Part of a small language model's weights.
Training: a variant of Muon for these matrices, 7319 steps.
MLP neurons of a small language model. Each row is named by its layer, matrix (gate and up: input weights; down: output weights) and neuron, and shows model dimensions 0-191. Each number is 128 + 32 x the weight over its row's rms, rounded and kept within 0 to 255. Numbers have three digits each. A neuron's up and down rows have the sign that makes its largest values positive.
After each neuron's rows, "fires on" lists the tokens most often at its 100 highest values on Wikipedia text that the model never trained on.

L3.gate61:096071155073122074138137140133118093115101101070161108168061086071105085124109096084136067144152103127150114134209166132132125146173047094091139134150149108129110165120119125111095122135162117133114149140120185105105135130149155115158091180146098165121115081127096112107192110083134148152195131139088128123108183153174139096117115090106068153121093180105133176186127097160118083142122119119150151154125111121183127128139117114170118135115077134107072126112166146123127042108141166121090089170159087083092141164097090136145135128093061088160118136211146146181085170178131072109
L3.up61:156133119109106105161167083128143151106171130153173116108152178201219137133200092143151137161094139133142194129127110186146099113152108138158153156150109146129173159162136096095157113157160094136156109099078122085049118153117064154087155123121079133166101179128023093109111124120085175171166097131096116112118096159062067103127102137153185115122138103118161177098138126150117113139127128151115123103150092124153117129125167149125145140085120126177128201162126123189122167117193157174150074082075128101153123138131152165149091171162079163151107129076102108093131136092107134174
L3.down61:151108129223112127137126123125138171116173156139146169105120140160200136125178177117156124108095156090120170145145125126164109129153142164123111158135116115148129153133145136102207121073134090134008109085104104135117104141157089073070119129159126121168097166158079093166156148139099102155128133101134118092201067136102097133115100150161196131139146096155142135119140166180098152117136150171168156110139123148144061160104138180120131148091106063173148128141085111147128123175172147174214096118111107115162108147076152135119078100158141217155155106079099130114177092094103135121
fires on: " father", " son", " brother", " sister", " mother"

L9.gate143:127103202131088161083099157151168183140165077138131081183134049110091084121087121078115163140089108155159106112144136047098145136142162178107106151096145083123143144096110134087153110180164160143105068157174116152131142133115128146144182156130126176136057169123149142120125140148109141129141121121046128142151097132170163176117142106084156235112097057131158122129145112082104093138180095118133179124123123138163120066104146177120147121176084159122091088126135081106174062145128147133138121102109106098118128100138189123154090169108120111065118125137125078173116148160109176111
L9.up143:139092116083089122152152134019128143088169141159099117098085112128160123135146082107135116144109079167141137147124121105108122139202131123115139104063136146094129145109104146143123108119106171149174123113106108116044116164117073055126151134141151147161114165150096156150136107140119189145184067110124112186131198132082101103115125126121115084097095111133133154091107174089167066168108106070165126090127158136094146113077067161170187098154092206109152155110073094163113090099088091147163148145101093095168116133155204122160179115075161134122103115163085115172114121149113131111
L9.down143:141086140145129160172174101119130140071094159083166132135116128099109129111133158116151186173092088105099123137102110116175078174125097095123137139062187135177158132158142148095100112142123114068197186135128140070150103082165105158171069168128078140150110144132125124107195168089142173152155127091101123071153072124149158129135069127132090113164114118137105095118119145153154120132109155106138135112122148169166147096173127146135123123128109123096230158119170161108163140116076118122134099153156145139197080105077113071059143105214074173098156146152089122147134169103090177172
fires on: "\n\n", "st", "ist", " (", " player", "er"

L6.gate225:106119112150080150170165164166095169101181141130197099058093096062173108124121127129159060150106109106114111131153124154169118142149093114117142116121131085118124136174136144148073170116099126115106153113128148071168141154123132188132144174119070115139121109209118133135127118161112106215211148139192143151120093133100133125137127152067121151144115108137108097167151137127150152141160188167141121161116113109118139135095145123162117066106105174162075112117138138118141106066128128210174103108143085120138121113115106101158121153070141116196088151132151143155118181037192092206
L6.up225:123149129138046101123217126164121189167131117171181105152131154161164110111093113112152095153112140141142187155150120144145113072180088153194134154113095157103127136166128099122091092150154072097074180123109186077128137164155136134128140171147122124113102051114131155137149116146126155113149139183145127145145139177061047166143172141146166102137119093120150127129131143126207128113091194146100162118170132078147145137102122141112097139175076120128149187078112150113167163129173173129174176157116082105103135146135135109131166152152172165177054151088088133118163164133085173106
L6.down225:123133113079139130139100112068126155106180122081159109098109110114189131077110151091083139065157140125180117126146140082132146108091109179054099055128134188108152145090120088103085155133179154111128114117108137151106096146137089146181087121146120128145093134155115132128140140136162154107129107076125071068123125106169153093171149114196142142109075116157215170117128095167096075208103083122165136128118139195142115129151162140104109132141110113123142081114138177158080113133121104150151107119135165171152176125134226095162141082154096120062213103098124142116103111140188117107
fires on: "s", "t", ":"

L3.gate101:136117132106088173059112159119152168125099155159189135121145147139107102102151136118110161185041115120147126108147098068122061133147053121153099111117131152100099161078115144148136112137124072124108047132082067107069098076124115155146181158157177119107088131186167117151124060109114128142130159124142192115100090173119079183188166122131127139120049134079086167118126185080091130073132097112107160089127150071147128137136106107153115084127121122144129110155152113087178137096156158096059117148076172120164108188115151121159156113120095127160139136111126121163120176120147102171
L3.up101:130169089100130120041088158119112114159128128112168103114149156158137109132101130164114152093075110094122112106157113054133076224109064131094100102111157187107105190078094165120146123139158086148130174119120064104100095102105156201103165116139108129126148117140143123110120127112089130147149195130120159121138111158143174134183145119148156115111072135103086217153092159064108145042180048092088101145145147117186131109124104148148122045109118117132149147151135136145164137136136159096057108140153170124153062143142131100114108160122093127130139167143132111161150147088182137143
L3.down101:157119122068167201115051147139115160103077179136157140137124172159100079128158132111082145095060127110066142159094120060149157144102015078124153091119143146093135170110099167111158145140121123107166091133136123105064127120168091142122145057156172122133172105174165085168127155103117119156179088149140147116110090185113123150141105129163109161112108190123095189109084153143096129084159121089143137176127156102147084138137082117165184087139154090118183123171091120106154094142130104087062174103107155096174112162157166124091141128168117133147115104146153129157167142111142104118
fires on: "bl", "fr", " Fr", " bl"

L6.gate92:072104134142130114122151133140118152164088106072136122142092140031124187160075111165118099181182160116104156098126114085082105156098139109127154165128133160170133135137168138148089121145175152102096137134089143119116090112143073105119105170090186116118060139096085157135165143159138139133158193167161155158090123097111185164131119071107085149105104121066106159124131134113096126108173133079128172160133126112095164104182139168086080106178164130131074087189107158065145116153185159072143154168166108136119191100142160133141183130111148182167125144179124171132085086119140118071
L6.up92:150121109113154159105155201179131146125152159131152167145117159082129122159155121169056140138198131080103093083081156149118117181079103166128161174131118159117136152108201155131103131129103140129089206080162144147188111106110073139094119188119138161151131129107125080125125157178109136125101162169145150090122122152133116131144091137159152152162074171156188148077146142138115045137131075060102090203071083085120144123181129149107122140116117133071131110137099167118150136161168125128159153104136090087059151076126081145141131068106186078122132126121098157120182130147106160138
L6.down92:132127182138065119139121139121080127111117097112067065111164117084117208189127131095115115102185119134115105180154201073228152096127133088147122143141183119099159157120130065104096123136163192102134082154154100111150101120116148132110025133123104103093117154153169132111128135116126125149168082125156085141149105084166113090061161083121152098093122155112131110094116151114147119177146134160149150154106178181150119122128099107171142132114125144138148103134178130031147130167130140144098119175096118155115076129141173104164180153163116143161151098112087125167160120111056172168
fires on: "ly", "′", "°", "ally", " $", " January"

L6.gate34:090109136123168142139196135172187167132147120131130122141170089081054105089113125138073107166156145139201108104178179127105061123135119162118114146106150158075113172134124093095100097145074132076207133157117109137183124136139163150163113129124091177128110153182125092201119082141003117127124155104109143165150105115127156168166158126148139165134122124137150098136198196165091115136129159151166135184125135127150121119130131126077124109136113165146127097141064125145102118171114145146124154119082109155105167104149134145200105121125123094165102118091159138146064127046131075128
L6.up34:187110111125148122142135152133135136144146122109117114139065120113071152133122124127130135188153095141111181166165094127127075146136060147185093129089159143073116159115154153120150158162091100181173203100051096044136106123095150144138175093104082120175143128185106113162107171153125164116094163140132093134119129150154118159161189118139118154177088090192155142118121191080189098064098162084092117093070152120092160126165144119139061126120097165164081094136165088119117076098140075116158198142121111109128150125151146105150146140160117185151079121142166097146131157074153136128
L6.down34:127202126097147122092137097076094160095114144154117105088099161132164133088118073169103192111154112168154118159118132148136095156129066097080170129178169224113185116117153148116118160153134091119169133136143172131125108141087106121127180157137144114066089117111095114081100098120204147159131154146159102068147096157062097136096147197155131141052136131155155099150136164140106125141088143141173159140128144165173115151173160129179124127106114075137181175136110168130077120152138148104075112132165121183155106176163102138169120082130097136106153187095111145089159070180120085088
fires on: "l", "ie", "y", "nis", "r", "ine"

L4.gate252:066110185150086100112118070095138165092131117092124205161125176107101128132150102085152150068146111129138131064125131114104142124114106121145116158185093108085151129095132097120192168142105160124098104097125127161140138162144082092153156156188063130132102122136092105113118132105118110155079133214084246111131145115129180133102159144063098119126159155138165119181128155049157120063160095116072155193090122141135152162068171157124128103151151134150112127098079150114153098120094174096111115124179142166142179152117141121143131078144156136081158137128158185136111176093122110106
L4.up252:100089142165091121168134114106110148158123124123078207131084178133098124099140121118145114160069151118162168128116128124158140124145083164148133153166101080146148103089165103109139170094117142184115085081143165103101199139157160101201157124163125156141062151072085151169091108171139134107100148150109093087156109151137140145068164095164106158109194187094117124159053143080130119100152133084089116138097115135145127093184124122115122159068154115108134099099085049110121140116096124077189166147112152141184146155142150104102131149146116070136162109149166115225109142164176155089
L4.down252:058123120131127139148049190127144146105137170151106161063085113101070076094163153145092115122154090126154137161127089143182147118121131126145149140162086125147126127176080084107175109127125092170077124074087114095108093118146189101130101104167111080125095144088129123164150100196113088124170171166102111120125141122164082137151133093063137128138110093101064117127083130092045167114104115089144157125124176138178143097214095130145148129069130136166138146123114082088099148129093107125177183128064130125137078136149094121107131119158115110137155126146207108186128094082142154071
fires on: " born", " UTC", " tra", " Position", " Years", " Er"

L8.gate206:126178157082106137138119109127120121166135124076140125165143090137071180110090077087094187132124078130123083122113109080126130130105112116105105086157124056170065070109094122126170112138090040152124095096134119108145163159164156190112142148082108097097132087164129113099182134129159099117094174163105150147128155148138166149115106120091124169107124160148135163175113141046122114161100133150137143167129144135128146168142092119139092110064160096107081118106118132057078140105117173139098174141150173177105107104098104085104151146119089064232065130158098143154149098107110058099
L8.up206:148110193149142120108176107126124198088129190185125158128145158151117128118135119133086124097134094218070139132143132130116097119161182118150095093161156083114099168155126177156098106109095132103106130106111115091139180120134120153107117204123141191155116144110114179106099159165167148164145182107153136131120173156112100104152131132121072182142125005154147129150165138097130195081107197082074169122150144168179086155157112154089164138098131108110111139161122106128156161112179173136108154155140074097134128139076115092156142063056133149089100140090105168134158108132114148143
L8.down206:121142166108125163107151164134093175140145161111171149110082091118162113092170094090109113125194139133137116106131072122160107180083168181153143177155115187123115134151128149127126146145185160133140103186097076132092147157169131174135122078090109071107162123127152140185181127136130146189129103149101131043153140107161180088202114125129151114100202153119130072141105091176155147145186092171099157094138151150154157149111141182082081155120138169094143106120163122107133085125140060103144132154127086118134157109125137104105116116129131118068148188179132114140142157077019091140
fires on: " his", " of", " was", " on", "s"

L6.gate13:153118104169142145152160135129138131094155135106158117143111127102076127180105159137115077134110128110096075145095113118204125107118103131137130143090112150111103167111147154106185146084108120120074169132170154114147157149123212156116169119159071193119139154151129132122132088160112203175115127123126122121110156128117135152090168142163153126137063053152168180131162162107165205109143156147139153097136116116174228090144086174111130043139082195165105115112165132060122088201068099101159079143149122138113111097176085142149108150140111162114140142096114189159094100107167122149
L6.up13:170169136142127084082112056118115028129096112129195059150129159122150117106160135174168132107138173092087108107122137083145138109053132083117103088101109151137121123111089132146143104086161124112077173136153147109186175163157073140108119121115124185115140141100162155095103119106080085128128126137079109114134167102088054147090172171142130129125140113129118107073160114131143130142190133134153082091158160165143149194181088093074092079170155092075183191140144163133081166129130107144152110135079144156131184094107131116118155085184086174167102121094140135136095103144144114150
L6.down13:143140177113151179158101112129124157048102143159107154136099106091137099115139172116135153183172130188159159123119158151135082082159165102175166124167128153159053157176139126136144143109111166120130119147119155165162150182146138081132118134182084108142132070115155082158123172148149057083100111124147139124172107140178067150176134184123140132170144138105081129140156197122118119099110137168122158101041124063097108131167155138125151122085102089140086126144091165122152133107138158090134103153141174121129125118148123110131043050108197115213122139124121155098189125162083162146
fires on: " to", ")", " (", "s", ":", " by"

L4.gate70:144086167147130145145101059081129147191077114188119156136016100161190117203131184172040105137109129146111077129114122132076130127177140120145115108129145158167119145104082154188102131145096127146105093148167092172135124102154110120131105144130085112090071131127120147115115147088212188118147110136092138095042152135119115081171078142121096117104100166100106209171139145090109092148103081086116115139095120128110109133143115150120102171132114093139076169143129148111125131108102148122125119134159133104083117094111089191092147136146131084152099155092117141046110107137101148096
L4.up70:157095140172123107118151151151126146176070153106147099125065155110133102137169163172125118164110123163118148082097130141125136101161086104141141126119065163105107090175116136091102107123073092131101148196087116105102155124097126099149126150112114085128102070180163131171086150073255164148135110184143120163103108115144080122134087147128099108113176167178154205107130144086139094132118206111128151141134096141148127090124071116111083076074123106178126120074146117082132104061107183130116085147135131101120114112151113118102144098150186106114130115094114108135173160201065129120
L4.down70:116165094139108131142138160149108123058112139156158123125113149099125101125144126120067132198112092167105181138129078104082105121079139090149143119235115109129104089180098147134169096148182161114065166114149148093152123130042083127110142169140151124120166138078083117131155137124194081154147148152160125104140095079128150199082108178167178128150116106189101044093145063110104148137162165149090155141189130136132133137178148151141105052135150155066112089147137106107155123090093153083125118140097127145191160165120182109138131111107125172113107095099115129132174145139109090111
fires on: "ly", " also", "ated", "ously", "ably", "ally"